Weights of a small transformer language model.
Architecture: RMSNorm before each block, rotary positions, no biases in attention or MLP, normalized queries and keys.
Training: 361M tokens, 5503 steps.
MLP neurons of a small language model. Each row is named by its layer, matrix (up: input weights) and neuron, and shows model dimensions 16-207. Each number is 128 + 32 x the weight over its row's rms, rounded and kept within 0 to 255. Numbers have three digits each.
After each neuron's rows, "fires on" lists the tokens most often at its 100 highest values on Wikipedia text that the model never trained on.

L4.up857:177118091156130171084137131160149093130146098139105132166147142152111077099088132101055102156147159139028038112137121111074146142128073164160140137073088110163143105082130103144108137101137136127159157122142165110123127120165109131138184105153127147147098159109136161133152160143133127116134051188104169111164148117155099097048129164125142143126070176138070114129141136142124116090198133110104128039104122194114173142133170092155148123115115086147079141142165124079169132105142113120193109144159166133147111170118112153157171123111110186089092040125140122096127104165174174126
fires on: " back", "1", "–", "ell", "ur", "tt"

L4.up826:133187125141120074078141148066137119125167147119162133110152079087102107098168135119110143094034094180120075077144084106176149135155200112119151128079130142096172104067128089097142067114117141149168113172077138114107173127111142143108162141097165072148117152145140119121100151139158096092101126161115145105131076129068132071073119163112156102122106130086194157096062129098142157121120134130181125139143128107149146095115131117094124148097149110086151171133135137038176048129074126101178094102151118147121167148090180145150186139104161156136180123148146139099099124139120147154
fires on: "V", "st", "X", "II", ")", "ver"

L6.up510:137118120098140167138151131162151131121179132126113118067122111161158140137113148130138122147099110172203106169138090170098059132179039161152131096186124080088136144098149143156111197127075048166165111114184123124095128132153123129129108125105134177136150160177120105137125167146147099090113063168155106093188146084108091116140113121157083107138118137124092115142110131127122141139109196110075127089106129082078132141134123133105115090181120083142176105152088122102095165118163126111126130115119099124155158199138047172166119152157076088128121120139161050166169127123117147177
fires on: "0", "fect", "5", "6", " Preceded", "c"

L6.up82:130132100049171141168121115139105115120130156094091151193125169111175157130070105115109069124141063061145123091081125085097126097145106098107128212075098080129126155070100147152140124078167169072077156168145101152085137150202056111107186107173134121099113111104122156070127131172184108083116111147136120137093121131026144097176086106128099154106103139107119152125123127138141123123102102084133122131114151154176137096118121174144155108158192105144144155065107128154217107122078121076113136158129149115105145169162139134155109122115111145128245133122128154123135134110129108109
fires on: " N", "ame", " sq", " Japanese", "5", " n"

L4.up833:121178154181155146143175148104135095126116129126097129164095055114134073081074101167141130126191125140156213053108144061112130136126113170138105111172094113135131124102115136137168098116126162128151138129161160129080067167137099183131129166122158105138112164120132118153107124085099136162158070107113172086089138052141105099073143101137180149131107107121104153139125153207140135153133092135113197097117140155158117140078205163130154144136151087118137079141070132133117082157084165076197120121095164116119173135075109087146122135094201135150113103096135137090122089112107177108
fires on: "ys", " sur", " phys", "m", " sc", "iam"

L4.up909:148089110124118110090146126206116167124122128143104150173101172155137108116139137087093115152158137098121101135149081093161096098095118128140092127038156150126094130199151077152132142076157113151085093090115139158110097138168123045100069085155080182099101084128143192099121144153122092130135162068150104111122132151120144108094103148096103144106100165173067108128117110120109154107127122098131149117128108182165159096146130129163109099173141161158146158090152148145112132110103111149091158129140123111156082094087123153061176141177086125157101134104199126189067135139106062040
fires on: "ab", "b", "ch", "lev", " command"

L6.up564:110157106099143128120108124058146116130099150129114139173115142146130072125208086111177109101092153134135055115100154123134172129173123060104114104138154148165181091144108121116124144108145143121135129093104184158167130136160123110118131133066082149119137033133134171029118110169093078126111210087156129108081146185104172126122109130098099143111120160157148168135119155132123178144143125104070125195125127159181109080174160126134141158118122147128055158098101147148137086136084153062099145185123157141127141098140126149092127128108143119143224197128146188159162133200168145116
fires on: "0", "w", "ild", " tw", " st", "o"

L6.up1033:104089148113147182141181180112090115124137094120137136108109058084151147134171141100110106125167129130087074148094113161124167159099165161130135109146136091148153141095105209138139110192098175183103153147155166229133144156141055146147152130119170127107140159097105081136071223118152137134097096148099064137178180128127165034087115076103127139096152126099087183141112123079153142113109154068157106105124102083131124138103181079115139124119130171119119151151099110178084138124163158134094116161202134098093146116109166175161152133110117123131150171123160109087114131164105112139
fires on: "n", "ri", "on", "van", "ick", "ann"

L5.up276:087148179137119130172177123084136137131139132094169139088110119087123119125088165128096126137149123125129094090131036168112171091121096089149107112079205156118134156176097116110077122145151138099125137109148113080135075137151043191101187123152164150105136154139126082121153121134122124105133147119089168201153128127149132162093071177179213148115132188138068115096159111114141108118069130125158076187146122093115106150098164076143178126126070087125134163121098144131113133123122139084164126120138151107156113154192129101216116113113184183129093118100079097162137130142081126126
fires on: "er", " rock", "ush", "pe", "le", "e"

L5.up210:079088069137109061134132104096184152145067063064145152117126123109151128108146123133112124102134126107117142112113184057150136154138133081131127084094137160151090075108103127090094098189080101149095159075113174132084092155164099131103116074108047050124102143113134141099089163103144180144111137139119160139086168158116143129153118121108115111155102128185123139168131081088116154133130154142130104144132118096116106150045123154147087093126140110140204150104052149177171116131085150158054077086129130128153099170101138148105131118134123120089151102106147129112156128093064101033
fires on: "6", " Ch", "c", "ab", "ast", "ug"

L6.up631:154138102158091115150095091085142135131142139117165127138148093125103114114077095196164150135198155135163101187169022147054112129141129139161114161178149100114108073120147099127121155123122082111152119029138147155147148120084135157141138127090117182134115131182132168117113177134120113109098141112141091130128145126153140107205151142136116085128113121151025103091162135127125163149170149098093156157122152092076082129130129121159141144129056128109120132068034142147171076117157197138138153138106108126142098139189123141110182155118180130179139105135075114234142184161182124135
fires on: "8", "6", "0", "9", "4", "os"

L8.up989:112118111137163135108138177097130117145138070120139133158106116114167159143033165131098162099100072091176143168134192161184113095072152120118142161028117101195134120121070139133154131100157099144179122088129159132143079094147165114188159178150138127080191165139127120072093124145119178121096152111102087085112068103128108178146124069151055136092100145106142134136110101073104102149131112173243164157111144131083111161160107140131096118148138107089103105122160161186106128116120148104124124141137135114132115115103181116115071147149109100158089147125155094080130131132106114071
fires on: " |", "″N", "c", "le", "h"

L5.up1289:100168090133152118083169111108146103129148112070136131080121149102158110091115136136123122115140150110145100152134081154118152139138065100129150101093126131120152111183177123143161149084118103083148081143106151125127156080133094172110119102191072066165141109133144130115127176124112136130143161127112101173111119183137178223072122111125160118120096128053134108101102126128114088136109146128112149161116137118019075181103102087149108110117060086051056119108162115125105120120101155135153127139131127109063121077132161081203127182086117201116079170150059094121170127123147139060
fires on: "e", " purch", "le", " fif", " ex"

L6.up959:100120111097130138150163063232144125135113123058154112153136159164099099123141140174117159148116148098083196101105207118095203098162129098135122142122137173157136182147181145144139141095130138123165192140153138081154093154098102136199099111153113159168110103146138118101155125119098136098132151151118121107091138098174120121177213120131160083107136136136182118141108092168145119137119087152107123157128116142135115125106126102113111131125137124114126085079139143117255150148137193115173147136095151078155144107199126116058116194130157092163079190166112085111183133089131111135
fires on: "uk", "ur", "is", "i", "im", " Se"

L6.up370:098160131077165177137152171124106140117061134195100136164100163149120126128159100102126076110105122177178107119095107133167121102143108060083103182144126117112110160161073169060129181071120111106118151187084082132130156052194169151114101170153103148130094168117121166102164106148143142111120116159103143094106144139098149134187148140138091129149111090121102084152172173094125135129107105106067137151111132152175079107169119183110148123177110159118080100093122131146187149125085074168103134118151182140125089166176113129195115129121139141176162149127177112188139129161171115139
fires on: "un", "re", "o"

L4.up1114:138081215119131145126076144113141166121131096115082145127155091159128140112149175138142106112158085119098136106169088158134104107160111125132118146146108133148137110175066079156147144116095183138163196227189125130142164123154100076135208121096130128176129150117127190088105098129167171119161105122139147110152140072132187113120132099144095109146166166103194113163161112122119177139090078109082145053138106071157091151157146088096096127154180106158136119155121133123169135142151110121154124117091101115131115112101087131116160095159129123139083184170128105170176155093186101146
fires on: "v", "k", "qu"

L5.up1185:056091062119112126092105180118170112135061193147132139127157133142105120221140161095115108152161138131103155088102151189177075136146173120149159128163142152126145151190171119193154108057119091169115093093157142111111130164106102109123070198100113067135206121139125139108115183166185124123162107108163121134148183196144166163083097122126097095122150086115139134162129116146111114106118168129097142161140116127079096142150078139150147112118159088150128114061125117080169106116156094152136164144189149136168144086117069093117148134072110172095120103169157129154103101159091074137
fires on: "c", "6", "5", "4", "9"

L4.up1214:104179120200162152131164147080136138124141101103208129093149144102119145115114085107127161108100128168168163166125121076161202126179109152148163139130109050093137136107114171091105083177139097123127090163135136099108173135129180199065198109127172163161078118111143124114151153061056166140121090127130141163165116093136130134132187145141114069144146100095097159117145120136142143107120110107174131118117164047112145120101066091101135140160143127081094170120084133148123068132122107113176138095129158147116111119183200164111110127139173131123155153195089113046113106093126166180
fires on: " X", "V", " trans", " col", "X", "tt"

L5.up1155:124134123129141176143131162144133114133128145098160137064155117123161136084150090168140138104123138138092143065086109122139119154129189177164150121119111131123114088181156187130140091104104115125104077158140169100167204110047161069135160132088120152112181098123127148080100150148142142122174151087105172153174182196108079126158092114154096139139111118133104100148098131177101140112145126163129163156155131097070113171160090109186086157082190101195126115068112146027120127126076122085144163122076166152160146094096196068196191174094140127129142068095069097158106110153134104106
fires on: "ik", "us", "5", "9"

L6.up53:157108154112102126161089134105108122132136201173059106163119183136116115156191152099159118106170122187165138120143094145091096122149166098125133097063101195126152167147130126119110151159196121115144110108137214138107130119131069193110149135120041084126040111121136123102124155175100111145101103096148192197081093127165134150089136180141150170123156121117110119142103119135126145156114053123092092161144129119154064105128119167154161136113096084153087128186159118203134124111123111156204081126216136130155087155145107126092196107113136124089126134104206136134192126130144137183
fires on: "–", "am", "il", "c", "v", "in"

L5.up112:068126101154173167094131138084152115117033109120099115129138123149128092167122156104171133081174130090119152124090132132158196128185153098138139115157142130217144156102121157153132102202190128175125059120170178169091090218119140124125091133103123079108169104145131135153100151101150120169128107112127200125169193159101138142116155160131128164117142151148116140105135129156132127137063149122091127156107139120144055116096164138154113128064103116156148127147060144190186125139093154089060111132116181147153083125143163130101128076114103088181086138104123138065103119135165082099
fires on: "6", " Total", " F", "ine", " Kn", "c"

L6.up667:151059157147145046202106173095134109144136161185061141117138143093124159155136113121144070173107111113090082082106101128065109175142114093131138146139098160122154161148092129134165147166100167108098149073151178143096117113046074091146136155148126127079095100123128105114127165097101095167121079085142140138171116128113183075106108145119171139137066157145120125132124164072109136132144072109068130098138106082142162154142123119156108121126156066106119121127093111197131139127171176115149112159193127110060145179175103118120135099097135095084135154153190131054135113160135209207
fires on: "c", "v", "iv", "if"

L4.up271:101111127187130127112096160117114122126123082131167097227129086129135073106140192097135156097119139114080126132176122106076144103127158100124119154107110136127117118104157061116124106178132160086122089083093191123091111175077156161165116120125150113156151156133133130114154104125131134158207113135134085121054170155156115073149132179115192093097135149142102064166161139144112084124125151178106157116130125146147154093142174130145070125110129156092066067123160128075173092141113183160118102131095140102177150162173171137107122106106119085168120155094080061104174107120155161102
fires on: "ur", "um", " Gold", "m", "c"

L6.up834:130164173126118106108176133187136171124129080123157114065114104116191112109151090149127082124163102147135103153131128159091138113117154177135116168172120157144077131084146151175138138144135155158095186126164116143149103112132168185161147111092186107134166183149109106129147128143184151120162136118118106120144099155121151096125184093125125074164149070071152192086105105149162120104068180113157107137108108101203116142086127058104132139112143127144156129121124143101150188123103189117144073077149100113106121119075153142148120160145135108088105156106093121143099145124094063099
fires on: " Se", "ar", " Jud", "ri", "ann", "om"

L4.up374:153075146114142153122118109144184153125150078137155116182129202183084184153089156087142106091135149123130096163195098170114109118122072149103169117080160133132073113205092081133145175127113129116153112110148140150067180131139120088127168076102157156151208088132139138128104145144178084129138164175181098113147164138208119147129197103112164101119160159127108127140163125083123114110110129102179141150129109109114149144191054111120123078138102143165098141095126155110113178146135119145127119115101133124127170098151125181111166145161097091164129157187091073140124105083208098105
fires on: "1", " cre", "ring", "v", " educ", "k"

L4.up116:151083115208074115090152123114148119126156102094103108144153170136122115117101170128112124147221127128045154110132094087127117127110096139110145140134117148116081129113169137157119141142153165091155157156104098079146107087114135141152150133151153097103183109095126118133140125177152161138105100164114115097134146067193135130069197149156169144127076100220101032129142103164116111128134132183083134064147097175158145118177131073150087114088154088142056124185163135121105072146159122106139101147173211113152120124155097108130132082144128149102092059104127075150145171146148178087
fires on: "um", "ur"

L4.up545:146130105162165186093139138113115105128132064159077162164165117123115130145159117094075112132083175136087111176059144115134087118171145119154138140122125102112155122022173130059168056125108105135057098120139104131128173163153139172093131135140135131064087109139133120170133127115138110204098133063072084124102107157113126092127112077128138137114166108076104172151131150161148114117190089100123140132118119132131164117079133085111138139148057153102089140073060137124117148117100097136157155086074072156117093067186115088109124106164124128123124112156125053039149100134157156105
fires on: "8", " trans", " rece", "com"

L6.up17:113160129149116114099079165070158104129169116047100130095138123164093059170098127116124146132084166165099126144034165112114143145144092110145145158135121132137084174120144088149215162091109090168108092121107100083173112127127132078149103107140152136153145126108131118065117176136130134142098147118129099097072137104083115190125077061093080088111108129065166131123122110178143162117156168131092161151114137202151131149112187081115110110145140157083107154068092092122172154148160139145107154095127140113137145094125115143125064147146103121147109132145146113102115139143096148055
fires on: "ath", "amp", "oy", "ru", "ap", "iet"